Part of a small language model's weights: width 768.
MLP neurons of a small language model. Each row is named by its layer, matrix (down: output weights) and neuron, and shows model dimensions 592-687. Each number is 128 + 32 x the weight over its row's rms, rounded and kept within 0 to 255. Numbers have three digits each. A neuron's up and down rows have the sign that makes its largest values positive.
Before each neuron's rows, "raises" lists the tokens whose logits its output raises most directly, leaving later layers aside.

raises: "ious", "ating", "ates", "ative", "ations"
L4.down362:118124173147145142141209075145133143073122135112076103125151127113139117086108094158118159123088080155163167125105145117081117063165116181130130123180071069202117091135127183143133118142135153105095118152115146134134125182112082142122114120092098197154127144119040147152119119164169145143

raises: "...", " Away", "…", "..", "ualties"
L4.down418:154164095135137060119108098149105097102133139078157083129122148134169111125164161097133076153204149177076095120067166120152173176134164139061053202142148140105131144100165139101133104198189203097137133170131155154158096053127116141147064127193093107149142169113130176104132092112139150134

raises: " nine", " seven", " eight", " multiple", " five"
L4.down3:142108090167152125151156154074182131138087094150138109185146143159158107074086110055171119147149132099072079170145143063114101148103108043164096137147124143144163110109098125129150165111157113092176147163089147090122091113141140176106145102191183121056089144106115110083113132109078112121

raises: "ies", "weight", "ied", "iance", " hands"
L4.down658:131135103165069140114162135164134132088114130135076125073149117160155089166106157103079110146107112106162096127133113158150064145167137148148091099185111051086194079116090094118163170136137135109101108126136149101164121099166136146136168133126069149137157142181200163104209123096189061062

raises: " When", " There", " They", " Born", " After"
L4.down748:164121132088139183164164172147193171102134138080070081137172187140119165143148168108109160098114139087132135089121138143094120170119143120113135168000140089130143134148119149180109114160106147127125079153201146102060105145156049132127125136099112128135150155124181082108145130072107166089

raises: " include", " are", " have", " were", " appear"
L4.down1367:142076115164100145149147139114115106095125136075149144123152145118089150218165111082149080127125126149115125072150099132163163117170130176139099115000133057123186152149151139081151098183094151076122116104049116127088105159095132119178074152124107200144064094184130157138101114144176160148

raises: "0", "9", "3", "8", "4"
L4.down1163:080131169156118094099132109090152118159141164116174142134106123097138115122137133148106148132151089090113084123108137166077132111121125125136083111049149071088127094134112127167142126129163110115115197071124131138135127164103167129159127147165105136122083100082157146091097139188133113101

raises: " emerged", " participated", " began", " stopped", " occurred"
L4.down308:163174154172122170096151172160179117105114082071135099186097151133083106142144139157109117109148125127121104174134103107163131147108142134117158185069111099167125134138148122189131103082168135187124142118079096117129093076156100101122145087129108096099132110139116146109113111124173099076

raises: " A", " E", " S", " I", " R"
L4.down602:114154087177141117128164046149112124146104058147087101153066119122170124090112169141157146150183144132103157102163108095186182125125146073141164123099086167083211146143145131096112136170160157111156112073176095130147130167098172114132143116113111142151108113126053129164126033142115101133

raises: " Hiro", "aki", " Japanese", "oto", " Tokyo"
L4.down212:151119110089078156098113138107078157141182145075112171086112151171190132131143112124151110083137131106102134154094145179138127065114155130122127137196184078116078181120151110144157139124133121077082135128133162109141144144115179111172194159144162097139130136086109170137179111120166147127

raises: " music", " soundtrack", " Music", " songs", " musical"
L4.down1263:127166129115127089081137129181166104163123170144132120118142147073172046138100121115196082185106117094089143166073119056116085167096077157082072120248157155164132115132146177148148136134100141186127069196124131184180124100118091096110125085106145119139076129034109140127089178150128126080